config.yaml
num_hidden_layers: 23
hidden_size: 448
num_attention_heads: 7
num_key_value_heads: 1
head_dim: 64
intermediate_size: 576
vocab_size: 2048
hidden_act: "swiglu"
norm: "rmsnorm"
norm_place: "pre"
norm_eps: 1e-06
positions: "rope"
rope_theta: 10000.0
rope_fraction: 1.0
qk_norm: true
attn_scale: 0.125
bias: "none"
tie_word_embeddings: false
parallel_block: false
init: "normal"
init_std_qkv: 0.0252
init_std_o: 0.0252
init_std_up: 0.0252
init_std_down: 0.0
optimizer: "muon_variant"
learning_rate: 0.00764
lr_mult_o: 3.0
beta1: 0.95
lr_head: 0.00557
warmup_steps: 0
schedule: "wsd"
decay_fraction: 0.76
decay_shape: "sqrt"
final_lr_fraction: 0.05
batch_tokens: 131072
max_seq_len: 1024
doc_mask: true
train_tokens: 899800000
max_steps: 6865
dataset: "wikipedia_en"
MLP neurons of a small language model. Each row is named by its layer, matrix (down: output weights) and neuron, and shows model dimensions 256-383. Each number is 500 + 40 x the weight over its row's rms, rounded and kept within 0 to 999. Numbers have three digits each. A neuron's up and down rows have the sign that makes its largest values positive.
Before each neuron's rows, "fires before" lists the tokens most often just after its 100 highest values on Wikipedia text that the model never trained on. A number after a token or word is its count.

fires before: "s" 23, "ed" 15, "h" 7, "d" 6, "r" 6, " of" 4
L14.down433:476493510491494594519473558502554513508541524476501436530481509498481520468497423474526492473530495552495544539419483501524521496566539433520485521534481446569509538491523509458519470448522513522492468506547555513519481518518394526498517458521468499512532445531532487538525485472451552529506529583471544589501443410467510497475513403504539484431548561536577506554435410521513518508459

fires before: "\n" 25, " The" 13, "\"" 9, " In" 5, ")." 4
L20.down575:500491465524494527451509536482492493507419559591537431482501452548505589516501511517501489529447484528504430448477542542500474497471544506441408491483549480425449535499505500515452559491509562523445464514538410530472606496525491394521479532485464537510491543556485528489543563479570506525533495510602501514477472445524399480582467512498536549451500520537488482451490496500527466545548

fires before: "ic" 30, "in" 7, "y" 6, "ed" 5, "ical" 4, " " 4
L10.down394:494475504533497546504524534451402479456540537496493552497514517515553393522495529488433484460487541496480578612454554512446551517520511488528467525516542484525443528480533534514598467579512477466572495516526507534528503531518498532523486492570434497468443482521453534549460505477519486493502496448581553517477487448549481500522542623481482496498474507560433582496528516519573508480544

fires before: "==" 24, "===" 14, "The" 8, "In" 8
L6.down166:481539479484450547495519528481488506472480468887438518523473506445536481540477521471534534442466515477486446527563484449507511509489489541535524504492501578470446525493480496511487472501468540501503484501500444500490498469452510470520483529479539495439453493442474594516495487495490472472537515520478488466535455522458559496527434462500507475561478518542453538492482493452479465491508

fires before: " the" 32, " a" 8, " his" 4, "ri" 4, " life" 4
L7.down295:494567513503507516497498486456500554460524536648491516438563522507531592452430474510482512547432510557474507540487509483473493550532547597530490539589532529495601544546522527479533467490482463489467530445483482487456577527486493559456444453467470519449579509495515456527468471413487579505444469521495517577550432535477493480474542490528578498474478478520549531470497494466452479521578

fires before: " of" 65, ":" 8, "s" 4, " " 4
L20.down153:458515487477505542474444555425500518431488471452481502553501471491546470470470476476406492464561456577546487451454449438481458469373521515489526481467480512555486536547464564516548539439516477408506446461474572509507610476459534512493466466548438515493511564517437442484462526472436537487475496485452550465510490463546498561477504550585469457485496488567400481516471502539488501552494

fires before: "er" 25, "ing" 23, "ers" 12, "r" 5, "in" 5
L18.down244:438533497482545467509552593551500526431547443578524487500507521445464497476508457499466486464520549452546462435529540515491538540429590452471499520537462540572482481505486424503514543510484512508532531575528485483532495451468451516517530558514529505487550568464545481451444557449475567535530566432547462508494431525477475611477517481545430473501537501540473496525515490465495526532524

fires before: " a" 36, " the" 14, " an" 9, " located" 6, " found" 5, " " 4
L2.down144:557525542532535446487512528470494483480569502694571500479515416524540462485560522468422488522490540499464462504547549464499504465443410552549508530479498512549472470538471555510507535523414517477492490398514443542446546489515436496487513525507442509558467492553513554511534492500488541565590525458526444542518475519500525556462557532515483510458526516411498519469446471478545497501465

fires before: "ute" 17, "u" 11, "ut" 8, "s" 7, "ed" 7, "ing" 7
L10.down325:487474466503543477504525535501488559463538528498475449528491473468507542535444482490510475455455499456490486437529454462468544468514478513517426476484528530458459541503472511483467530494496458526512545451524478522533551496536481492432477526466558491501519500513464485508485542509476591542507531515418523545467540425488472548540515541506497524476489525564528428488472463467505538489521

fires before: "," 14, "." 14, "'" 12, " and" 9, " " 6, " (" 6
L16.down482:554465471479592478508490505482486473549548503569462482458500538446463544470490428542558511512550465453511458519526495556494472504444575459541439524525520501513524534505436524505526470506471453498497533480403607513499472426505536568444567536455460430475489490541473485505488592484472528510504516584556390482436528533523484491479523501504552509582461513467523539554520448591570474518520

fires before: "ce" 26, "s" 25, "c" 13, "ci" 12, "se" 4
L20.down172:518567480448480522524531472456519538560549513480438457491496552518498551547436429464503535468400493479504493496471534480482495443476539514528507449454467469560519520523492448507534460488463488478506475592503488382459444492488414515492525393485428406415515512484555531523571524455509527507525446541520529548474487511550469499505475485459474540581537550527514551465558510470500413541512

fires before: "ly" 17, " to" 13, " for" 12, " of" 8, " that" 6, " as" 4
L20.down89:524560616526571479453521492504505475481470503500456570510507476430465467431520512478455476467573464521532524475545455568525520497483481481435492519553514506496489587478492508501528552556503505413501533448473470565525452481539431527499457453468494487482466514467441527495574415487498413527448496518443525467469476491529527579528463508542478452518467490486431565580460497450526489502439

fires before: "ed" 23, "ment" 15, "or" 9, "er" 6, " to" 4, "ute" 4
L8.down53:489456526532533522473522486547472524444513553597504504492563494517577572499577497515520401466490548504558489549497442478532519581472548484560507482530498500521513494417407492451495539502485506489507510601510466547469467500398530527442518460487506490560432422560472493467494508501410505424435509587508476522520487488569482614509443538524461545521533507436465454501468563511430538423414

fires before: "m" 19, "d" 12, "ent" 10, "e" 6, "k" 6, "mer" 5
L16.down128:479531442552530449534465531527550514498515534549469496541511520435506548495478522575485522459594596486453473517423471467464468464524444529572505484519497494429487507474520468470504524463486530532581446530528475537486554429489429474562499539531492520536493508550503497479494600543481456566454511464526550567487507453507515492473526564521463519534552451509495484530520472510500579535512

fires before: "-" 88, "\n" 11
L13.down315:534492521453454506493470487396429525485443449745457538455543502474489545496497479456491495527537517558514485479553514451495515474543476498514529479540479542495531496508448518538526496499541461541495487554524495402471553526493483503516541540504503489497530511512519495497512547488469492512513566409540538497481522476492490535456493497457522483536463594569462452539431426541566482555488

fires before: "\n" 59, " " 11, " +" 9, " −" 6, " 0" 4
L15.down506:500505501526486493536522544636489478441529508905519453493488477469559549554473512493484530517467508596467489557472487515522502520611495424468499463525492474463523590557488491516532521528482451502439534467533528528525507514461480517556526516511469502491410485509515559521504467511509539465475536538496550506537503483511559517453500453473474520531547510521531465480442488505478505503444

fires before: "," 53, "." 8
L4.down144:477497546493533518451550585559494474526511575631523509517499526528490513533516525448561553557529506413474491487532540485499537534438465510470591403508539508508573487553541439533502446470484491526533491499496447440465483475483550516562560513523523540487465492488449467493506540528500466521515523507503477527494495533519431529579464478449523510555454512480430450466496525451558502504530

fires before: " 19" 31, " 18" 14, " the" 11, " 17" 5, " 2004" 4
L18.down176:512502485520457419533536526532444523483559446605473491497613497420466485535456417495502455538482537519549502454464496498469497439454448495528435494475513569535529521540513494511485492521460501478537583473481485489535528528508537476489558433455511465490500536501487477523398480559527541548520477495489440509532514529521500514447461460480527557496553619489410528496474448452588527469463

fires before: " the" 32, " a" 11, " his" 6, " " 5, " their" 4
L13.down261:514508472541567545506494505542588529469533522598479555531513550489505420512458455466489576514461536497477512525482487527530499506583519505565545422474464527514479546462543503507491519480381526494499480428480386511492446465515514492437465541509521559489510508445489537519507424469490509493485440467535457509523517562431537493488538503505553479438543456454574441491522445413525505528488

fires before: "\n" 100
L10.down472:492523523528525593486455447616490498523516490983425546472491455485537534490451510514503441444497507511516550517486494531460545515483495567482479489531502533519446462500504558531512528501469474515468515525470481496464546526452514506513564513470492460494485501484491504522526457480513473504536477476506488526509454515475545535451513541488520493558530575514513469536494502465519482516481

fires before: "%" 33, ")" 16, " " 6, "q" 5, " m" 4, " km" 4
L16.down437:494492525504495498560538476540549463444501576400446431509517551546421484497552568510565496480511463450560458545507457505478408529541475470426503470476497536499499477533452471467451487532531458501526541555504554499553493540487532499425532503555531513453531537393513465500545551564533520438436433521524458532467513467487502480512481409511508476522496504463563529521624462510533447512495

fires before: " with" 54, " to" 6, "s" 4, " in" 4
L18.down59:498494563493423532498526482499527514575520498537503592470394514541397478491480505547526481531492510512606511552483534482463490495519510515501545475420465427508555450491533485534504500514467434534481528529460526492493491456466458471428490445486451522496493497463489502499520539493490498421435498563524507533516479570504495538473468522493482541514491472477490487412514459541508407468492

fires before: " States" 24, "ate" 10, "it" 7, " to" 6, " for" 5, "." 5
L9.down254:551508529607501587474520498552497465526519541583454519504544491516514503405512507440463486501543556469503554546400454484526470494452434526501497472404516459493551546446477502482494509520467445518478514459424482489575466494556461535461438423452465500488449494558536548459565487494501547600491496457481501507473429543487530548531480509484499526506573504448525466464469504535516431425423

fires before: "ment" 21, "d" 16, "ing" 13, "ed" 11, "st" 6, " the" 4
L19.down251:442495406463499462549514491481558498493474496731493439539514491505469488490500438526460486556411452585517430490508449539438533436539538506508513487531486525559460568443483456509531514552551458574466530511538478545507576495474505494441618528473512496467461491440496488485537614506476576517430516510464506525468468503517481466465481503455449495491461461500482505589460481475495409522488

fires before: ":" 61
L20.down192:486549456507566584492474535462491505465473486639494500497469461524509483489512487551567461467433517471455516473567500479537561495501466447449428516511489495469569480447512548470483426467473491499498448587495538434425531492567573457453487537530468475536514558493490498460542486490573508488539577541474524567492516486460497532431504444445507518509454592489494485533484539459490524478407

fires before: "-" 25, " " 25, " 1" 10, "duc" 5, "---|---|---|---|" 4
L20.down417:452451548498510470521527513571504477478523441543491484567402558621479503537516508516465414471548484510527517516421496540510570479480527488499468505458454526502573534506569465433484506571538515518451502463487458453538515496496515538525461434467454471557529522503456465465464541546522458493549489507522483587524519480467561526542417480541507528562499514460452439472505483513498512492483

fires before: " the" 25, "it" 13, "ac" 5, "ten" 5, " number" 4
L17.down116:516495478483483499513466492534471517463529444500566471518487539508453500477487569483524508510506439494527464486535526494546549508514607497481447475423498506422427463443488549485512548470550524510536488492441465484565521449471487533468553491542446454515581525584489505428443490520490509495456410489489462517543508413526551451509514493454504541510490478589513460406490502486444489489531

fires before: "ing" 21, "d" 8, "ed" 8, "ual" 8, "hi" 6
L2.down409:529542504503488470469540475487557437495474562478550502556472482442510404499538449444524464462491439532498477504546440521526486491517490462521581526426502533502487537470546415562406505463488499467519490469486477534449498532527478565525507534548526583547419435554503514496413522503509474484532519508482502496434475442529566567464494540552487548463470437570498522541490503453477539443460

fires before: " 0" 26, " 1" 14, " 2" 11, " " 7, " —" 5, " 3" 5
L13.down5:450492483545486504535421536448482496545518488527490470567539510555484519510478517493488512465482521507511459537476510531495486514450472571537536522473470428519473466498587453430443489576509568447469494509493447515437543489522478498507463525449515429530552543559442450598547533475536502443458407513431493516481422491490514511543489518603503473427464473543470448448459500507504522555512

fires before: "-" 39, "---|---|---|---|" 28, "|" 4
L19.down47:448541471576516542469536419498487504510521530671501416522498510547568492453481503435517485462483455548473474442487501571503531468388498478500523522483497591497506478495574469496482491550504540580500578506498500487540483511500479453514464416509505459480509466571448517463430497509480464574533489522462514489547543507525457533590469435472521547581490492527470472505485534541537504530448

fires before: " |" 25, "." 20, "," 12, ";" 8
L14.down47:517539568557476437465529568478550461540508557504520475536511517493442451476472505431503542443501472510513498459514511464534538540471533524502458459552550479535533455505530528495496459520524455521602590468449543570487518461426445540517474433509490444544403477477528493567459487471570513516500553495482476466452511443462479484519423525556540483524434444475401538538462516518431478459479

fires before: "ic" 21, " of" 16, "y" 10, "ies" 6, "s" 6, "it" 6
L16.down189:497471510547586507555569516544553509497550508540447525496492529506595488570454515507475433516494509539495502461405534433440464457454477493535511537488499450457467466555519490565532514588440424456463503385540564420538546514543518523504549505485529425516519531482491459512561562472446525493536499493514527466519487461474490521521491560509472523495440531500495563605567453486518515497484

fires before: "re" 14, "ed" 12, "er" 10, "act" 9, "r" 5, " in" 4
L7.down229:512539479437505524435462538428493516530523472562505555506467497478402494422468534476453473470541538618497491514544478531500467420455569410481526499532452484490510475467483478498550469544409459477530519453543480466414495487538560513498523505475437513419472515481506461514504498471558532458434549542510462512402457560501500546487536563608458489498514476411422485506474515544484536531487

fires before: " " 43, "und" 5, "78" 5
L16.down502:491479559556461470534517510483578493513521594413485527451499525540490400461505417495431516497535441528498472489432516522484541497442412521487540515491480480561470524480478447511450520552493545522502457471502485449570478597505475467531493490500550595512489542538469451534484404541507513403484462579599493428446545526456466370531428466467475504489481525505458489451525425502487466408481

fires before: "ed" 23, "s" 19, " of" 17, "ing" 12
L9.down30:476483475558472572418437529469445514463526513465536418561509571480399467514436529539479517496433508576542551497546473467526538475469583457554514572495482464490530501484522493478508530478470492510539517539529520476504500486517465510432492468454449510501558492501545514503474532501451462493529480554519575550534494525480444572542427490526461509518445523492444419446431498521448461524516

fires before: "==" 23, "In" 10, "The" 9, "A" 8, "H" 6
L7.down565:455550439469571484483431439416501398547507545628492518517564572464480508502483537449519496529501478488500510552553512442591577480439534503450503500503480483478402475406491504500555546475501543493509562422527529488504533544511582558462471490364494516471508481500491540521525459457471441549526478533509533464492486501453442468514515558468594474495509461463451502486498526469575477548468

fires before: "ed" 52, "ing" 7, "ive" 5, "er" 4
L19.down497:540548492537507494526488551601510546444524486622518512456487564469485456472491499447569470494489502495459498446456462535478504592528517483500487485550538535474514437535550515529451539506501550495477478526496397544531571494440481462463466465494498547533511502534444431411539531494499548472481554451491431453466542562609433494506482385470450513541461461508456423423510423466515528565468

fires before: "\n" 97
L10.down444:520523493549476552512480543517458504481535450995484473491509461459498486518485505477489467466501514489540488518528493510502501554476472554539531517476524512497501496503490614513495505512499538472491502559513471489460530448513515499531479540502536513461449474487470545537524465518420461493555544449468508479548508487499533470489449399522509486535472534546445482461503516481492497455560

fires before: "d" 19, "t" 17, "ed" 9, " in" 6, "red" 5
L14.down259:473489456536501526442502491437537457580447492613567461473525455526446520508411500512525534523552509598478470501565452422557550475467522534465479560455519504518489507538499532461512510562487500518468423464486458507525542508507507527487503488478522469448548476543447509558546494497465511483466535541404548492441501519565438525500476463564507483554571447508521497423471481535556478552477

fires before: "ci" 19, "ed" 18, "ce" 10, "if" 10, "ct" 8, "e" 7
L13.down239:472513523508561423558465523519515493484558509432536467504522553525475500587476507488412510497413413496513474486434430445510454509484502460477489496494522423534586499563472484524498512493512511571572602502541449348542440454529483564540469535492500510531498542486536495512519507418484465495509574570515560574451514511471478473479521500446499485468556513506519483516493542483437525487566

fires before: " the" 14, "ed" 12, " to" 11, " a" 8, "ing" 7, "s" 5
L8.down25:470485519473477471513435503547497559501492558521449545552527534469484476506552504457546452510509493497457456512462529503497531443487480546544490491507506546529464536505484411505539456475467452422423557426633493421505473531520500490483461508451454569421484547541477491463597562423516496537453465467506514540493473550456548496526577524501510422459564506477506483490543440529470447500498

fires before: "man" 14, "ot" 12, "b" 9, "ak" 8, "und" 6, "od" 6
L16.down125:496511539474542481486517503468556455544523526481495477498498517552532543558469560515515453560416489542489469455426484472488377453512515535468485532467409577493550505531466495477479452448514494407437454484564448454410532433560463555505490452475510531490485520481526509474448525475500523539491532508538450575482469475515494487495517488494470469513481485510463507487505611451484560449495

fires before: " that" 27, " to" 20, " the" 11, " in" 4, "ed" 4
L18.down485:525472562540563424521522468519508515531482543572550568531546480522550521526545484465468564519445548550546488473467485478522529484579551442520433459484523523554508536376494506520549428504456542484498520494444439489459562509505538478493517541482522551506526458482506430497483498454473457506422511514521482520475538560463553515470456479469498503494553554473555456506478529512532489512539

fires before: "|" 91, "|---|---|" 4
L20.down174:505511513574532559489519505415479555492471491752490539544519510455473529498485494424510448468599475490529498504555544544495511498578507561527503534569531512426523513496448550620472457512493491542522526507521646455556499480494478424551517519485404557467533502458474464496461482492489506491522537460562531527518534507592491516458518503487542463529468537529491530475466477525462454443517

fires before: "ing" 49, "ed" 11, "ring" 4
L19.down69:526507386539431469480493405477507510494508552546479448447543552488432526417545487516453492463538520456523490521543569501535465479495452474517503513513495498512433519500420501421551498536543480413505526492570523455557533495439525539481538530461474515433474512531520544506501505555543494496571438453469502530491464421513562481475527565463570514479517528485562540475499534550447566464451

fires before: "il" 16, "c" 13, "y" 9, "ter" 7, "s" 6, "ctor" 5
L2.down515:567457494509541534485502523434516557451497527497498473410471447504382493449516469525541484528512506557457474527430532561584536529462533518443533465535462461566464497527493550561563543553501411455448417455568503424527476559517467501556423507493387466524546537493480494483476491487486495539478522550504500545484483521457523546488505491486532559484430516505484502470505530516493500461480

fires before: " that" 23, " \"" 17, ":" 11, "," 8, " on" 4, " the" 4
L16.down203:492469523493471508575595551506517503556536488587404579638486517495527454468495461467492536524529514571531508461530548522500501559441477500547501463500564458460514554476574482589533499542486519456473495526471436478427498473518452433498505492517434552604575434438447412530496500490441502457410581513519481477483557596467450460588437450514519501466441485506513471487504563461484454470522

fires before: "mm" 13, "l" 10, "ur" 8, "-" 7, "lo" 7, "un" 7
L6.down445:574485477489440538533493470631534503449413498532486484534524514563477431477400498464506477495531515531489505391510486504493514508489524503496486488523460493500541518487503562447532495520480527450512448464522472495466443525476547481545514530439459467563445507571493517477469470471549555560446483457514502535527470491472447474512446469484536547541497450400519521495451430553560448522507

fires before: "er" 30, "ing" 10, "ent" 7, "," 6, "est" 5, "e" 4
L8.down70:518493478523473461490513508492522467489416489469489487467479537542472486485491505500552473542507441435563576556528522522474517500498474535563547482444517450451506412544530477500513483577479475443478450504539550493518525516465503556487443483481408514460574478570532507505544516462542491431454501544454499505433559495513503443523553483485493547551564471524508556547559531548529493486465

fires before: "s" 30, "ed" 19, "ing" 8, " |" 6, "er" 4
L5.down103:559474492462588515549523481497533527508490541570460508520532491593453492480480485460460525565426531464540499440495511456470520485511489531481501496498526500534426527506452471604497489434529508460462486523529481485525516463493481517505552496402495515464500501519484552490468477499489620574510488446526538504525463501472539482524526582443456514455451525459490462506479414544544516546455

fires before: "\n" 50, ":" 24, "|" 17
L16.down424:565550475561464523503554484459503481522505481575502493434573521466474430579502489503594520449589433558506475572488511510473487463499443499512545490520435472541446532448456482614463493473489587534496522479438527520534519502435438459484595489517522469490546472515481503526508483504532539486464525455499433471471516509555592471516465494563495425461415495484503461560577536432548511516463

fires before: "7" 14, "2" 12, "0" 10, "6" 9, "1" 9
L17.down447:499488497535532524584500494410487480509485529681588462497538548539538425585394528514515492462563488420469470605524535542541512491568465531450503473475524556477496478463502489501440461498495502511461577438508411544526511486546486508508531497495488505461433517533574447497529543540520540480446478470528497480522479467516527527538534542471464471489512449558518517493507528410513510454557

fires before: "s" 31, " 2" 8, "3" 5, "4" 5, "2" 5
L15.down503:502428487498537419562450495427570582545442576566526563501498491481470503547420564519520516504481525548490494541530494477492455533485459450471548453544427522467513440438547511541493499496446483498465433566515533495512467564570425542559478474478472546398468491473561520454507505496517488471525477513486452500549519530500607555505569472576541484487449471405458519490485450514509555498485

fires before: "u" 15, "t" 12, "ve" 7, "th" 7, "ri" 6, "y" 5
L17.down148:490543552533455543464473503389561482476503537389542505461446436500515543524456540524460519488466511653461494485477456493473534588469527538503487506541470511505509558509447507493481462470539491481491488391500459459479563528437473537533460503478393472374498527464510488485459493523518516518535544528497513468486494504549437463516508512530555531459533467475505498467517463481502501485432

fires before: " " 39, " 1" 12, " 2" 8, " 3" 4
L16.down39:471452461550532566496518521525538482509492626655497467526541522483585402510452547501522521453528514474487496498502531446502484508482437526548478527436458476527494518545452476442508527500486509488454500527532513457409488515478546519453527531476543471568470527526446514459557523493448525558478439480528500522552516434450477466538493448530552519620465506521519424501499524464537469508491

fires before: "er" 19, "re" 18, "r" 9, "all" 5
L13.down206:452472535431497503530531459524574465431488445558492507421481461483513469534506544483517432420537475508527483489468461484477470517474463521509456528536444502562577481507505509535548530492550465460558555491515480528581510444545542473481600513554470416515473524513560405419552460496511558567480488535510549515554419474486509474487537406548451516463535519480531496509482507461553509509486

fires before: " |" 24, "2" 13, "." 8, ";" 7, "1" 6, "5" 5
L18.down329:548487506548514490504488466507496507453508560489527467519501589518544502543468423492517517485507536545448487508521510481504500532490501559467437456473529472541472489554479457487462494506544480536463492472441489519431556467503545546488463476481511484501378561465537565473510569489477499521507504499409531519573491475518482539541498532468511513563512502553502500506463541468500441458508

fires before: " |" 65, " " 14, "\n" 6
L2.down148:507555495515499489548498502487438450515488539479543568516555470521529451480542480452510545469458529534438485505494502461478569517510477561561524489449522485497470565387452533381495499510482563564438470553511561447500532532482479542511465493497482479511595553485450523553485506537499457409441478506593428586479483459517438514488496526533504513482525514434498525473517474516449515473478

fires before: "s" 67, " of" 10, "\n" 4
L8.down49:566410485488486539497485473471414509521498437590526421531504494546493436502509449536464477505449511481458457421497479505514505498424533465503512524491489518481520494483452512527565507524428491525513493494503540535508471490547499468511512523527496474439421492485589505473497549524457510485485494501505482510560489524503382446478479458478520545497515485507527420529467543506455390531484

fires before: "se" 36, "st" 14, "s" 13, "an" 6, "a" 6, "ve" 4
L20.down421:468504536503461416560543471441525480482485507483479571462610501569473558501456449481605522467536535550481430541579488507546491504577560498564472471463483551470453450516539555518560472505442421556525502456409507486548514499505479500570516546558498535491516439539546585487519474472467510574481499506410524507521502508522545477461516451440528481456513533550547484519542557504520491594540

fires before: "s" 50, "," 13, "." 11, " of" 5
L20.down204:522513515521526548527507543547544518560508516663449446526491505529555537491498500478523480447424496520410509541491487503520490540477447429428529523510539445543535537546499468481470454567447498526412501453460394442489545509503454582484518508472441492479470503510484536499519506500471526498435473490525489539546499538496503451455475552478516525542508366544526418552540463473607534472483

fires before: "d" 16, "ment" 13, "al" 8, "an" 6, "st" 5, "le" 5
L13.down270:452451502544445474490509472492462524457478495530484509426528509553512438482498461489558598484524517528527393514545466497541522516569526484456419476508465464519504511520484517560454518539489492495533544516435512531529461516486540532459488571409588529436487534510510424539485492496493475517496548443401542523566412507481459508477458525459459574501482458542569533497422446584472489530481

fires before: " as" 21, " for" 8, " by" 8, " to" 7, " in" 6, " " 6
L20.down482:500532525529458502545497543513425497481510594584588505441495535475514590442523522546533481465484457474431487530393488500561520538465518436519496449409489445463538533557442442440547459470525555491507469523506485531412508463506522439466520518488455439401495464475442568486595413501487531532510569506446487517496413544517507512477520489539493528456556469440432473531554517499430531510539

fires before: "e" 20, "y" 15, "es" 7, "m" 6, "ct" 6
L18.down220:444451535455621473477510534492534455516439504624560426482460533513593459483444514543565491518525467525487437488450454556442524519490474499536515472499504562492509511494474555435506500465549518478532516562479477515519504490538555555559453478535508564511471601531570472587522454483501499518439538432485458589535520469512483458485513541451515495524568493506474512564460559525478488562472

fires before: "ed" 18, "ing" 11, "ta" 8, "il" 8, "ple" 6, "-" 4
L17.down291:515519544581490489466450542448626465524568457599473552515576593533467478509494532438441453524493515479443476449460506499499494481520552434405553476508511482574450536490486478541535451523488572519484525508565538521447503460525500468524524469469495503558521520523501506472522500486501517579542556495543494437524509433484509497509497468485480478506506514539494464510530478555432486465554

fires before: "\n" 56, "." 8, "s" 5
L8.down211:487470488419474509494486446450524457495478495531468467464442549479470518571491515489495521451517472522477503550489472492504547478490547450499469454536523572562502456484476508570496442425484573522522507515509522538462501473475528443501544464468515464505545472511523520456492467500439514465513478458441509554546486438517524439516478530487556451460467566412509455536529454508466473521529

fires before: "\n" 40, " The" 14, " A" 4
L13.down86:471475429477463523499437524479521511561513532680470469445531514515499530470488524468480505537501537528470495500488492523491580458493469613543465495523521460481485474463504547549507469479518504492468543465519505517493588533523444459540435521515469488469439474499489535598489553496484437510493458545511500486530558514541496440496485568566463536524529528545509532466488474526436502537502

fires before: "s" 55, "t" 8, "re" 6
L8.down389:493496556464498524455506509464600541503495521422561521486547517513507450482491558497447494456495502530555503524440496438481484496512560546505455502492415505549487466486526499464564483503496481468503483464487459508489491483499530542456450513535490489460544514457475460399411535569521518445518476585498465483461531497496514487427516493547534431462492459546529440421473438531442521479494

fires before: "==" 42, "===" 14, " and" 6
L16.down41:579519475565510455445518589516531535485462459529540580452540470518518470535521478523464525478550446438507497450522538557456435476532515506519482487497502495544547512556481598523488511512521496558494514583426494479513461568453543528447534490514514552452555484448471502468554512498487517444524516567517470480494475532547401541495432419607592475459507565534478543496535444482516499463495

fires before: "2" 12, "6" 10, "5" 9, "7" 9, "0" 8, "8" 6
L20.down46:448463433576519593507478472505525490481429473619521486490479484586525432518435481499546514521472524540440497452495547480535433489491460488527465416512470445461519479492443560421511470480465522564546437456481431497463507513448469488492545458490526482524459521505467485498456507504481471525444527469500426473508538538512564526533491542541582497549507475531488457465520542474503505466577

fires before: "s" 20, "op" 13, "hop" 7, "ze" 6, "i" 4, "m" 4
L15.down73:533491601558528427454532576511455541466400569492600507440506451462468577554522517520478499501427528519489488499545447536431470499514520492486514471563532459434482456488534554488569425483522465557468530532454463493472558465545537518511461511538455521531485463514465527545455480497522503481563452486629469504565470475500413525487462411460502526487519549471556479453553518537578548508439

fires before: "d" 17, "k" 14, "re" 8, "ed" 7, "l" 5, "e" 5
L6.down223:463494494500524521431509524545609499472522483524512532478494376505578520545527425445507434491470451502481472517525476547489434470570438505464488555492448533413552478456489498476548542505582464481514532494526489532561524537577488523527474526466510521469475472543496461459516504446503445516523467493470495530491516459519510445496505532442533550544502448465542541539403517488504483485482

fires before: " |" 42, "." 13, "," 12, "-" 5
L7.down34:426536535457566542521465506472552456494593528469464492464440472525439496550555543468493489511531474523462547498562444478508515472422504468505523426475523532530464462493462478464495502435464569483541441537475507491550443509535443476487456568484459512491497530510457504441476499453550490483499458473554471455497486544528521430451478480567508499457426571516516467485399580542508440459472

fires before: " of" 42, " for" 9, "ian" 6, "re" 5
L17.down290:463531511517486508491461468496562549572478473478494509480444497500478549420513477492560414471640456519560492502534504469511523544479532501425490502530527430506532504542408476444543473607512501477525520540509473550449490533558521508533505529427435472444463473424536500575547523534467528470473470474536450524506549446487545523483538525537484490487462477543520493417454567494481464505457

fires before: "er" 25, "ing" 22, "k" 7, "ers" 6, "ard" 5
L20.down267:504463531463534479515482463557518492495473517451485475498542509536469536498514453522474467546484490516523466494532547438430493484552518457448527507544440532584502519530512455541544493514467449595517518500495507524489487523515463523541522515466489543536473543448541510442441527570438478443497470553537462505478501542463534598565484505513464568595526520492508499555526548443518570455483

fires before: "s" 35, "e" 6, "is" 4, "mm" 4, "st" 4
L19.down263:519521500451560489542504437540494492496538539496528426521484495411548430548436539464458498502498511515548503492466484518525472501480553543469475474479462542580462533472497520539577537501570515538526489473471518494516585550475530533532442489497493488534483540495523518493538535563491390420484479523524466504497499528523461525510514431539529514497523473563512438527485458529484555477499

fires before: "|" 96, "\n" 4
L17.down560:489528515611512462457423562420500477438436515709510534448480487489503515576442489469507408492573481448504525470531549496463501540515446516522536537559488537428526565537449558602487455517543554524486558482531531530551453515514544441484533447526522457544509490484462487494520431506501487443582524466604498473502457469507483518458493443484520458502428623539493380548465473478528489464509

fires before: "\n" 45, "u" 15, "-" 5, "===" 5
L8.down457:498524489536484414475545460440508475454495592596480471531527401454508472452577464495533495488501490522467515530508409488496502518496527550436544487487495500518495499510515573493607510471424452531539519497539543469491506435548507487508500439500479494494431442508454474460480467520415548506493513447580478518477517515493511483466490527436593488553449524499480430565477529425530477519441

fires before: "s" 66, "it" 8, "pt" 5
L19.down543:505433516460537503514523513457517422487523535503580437454426480512491486490461497546465482504480541510541455466499525566476491494501551461485544486511476478484459488526461496514500561530375519577458484417468496500507538452458522593483543525548483536489496532492497451545444511541404513493507526533493500482498519518508519466477542575485520467498482544494515424526528454541516504485540

fires before: "-" 38, "–19" 13, ")." 7, ":" 7
L17.down471:550505508460396518526495471437514482433523563727461458436424506444510429505496494475560555438464487509512460473557542508546503414465512486470577476439471486460516504544511476544509493493535566517523529567512498426463548558480443445462523469509520515536518438480485444510471547484553549479547430479499469548502449425543446579472445508477478517525511507520484525502489491495539475533421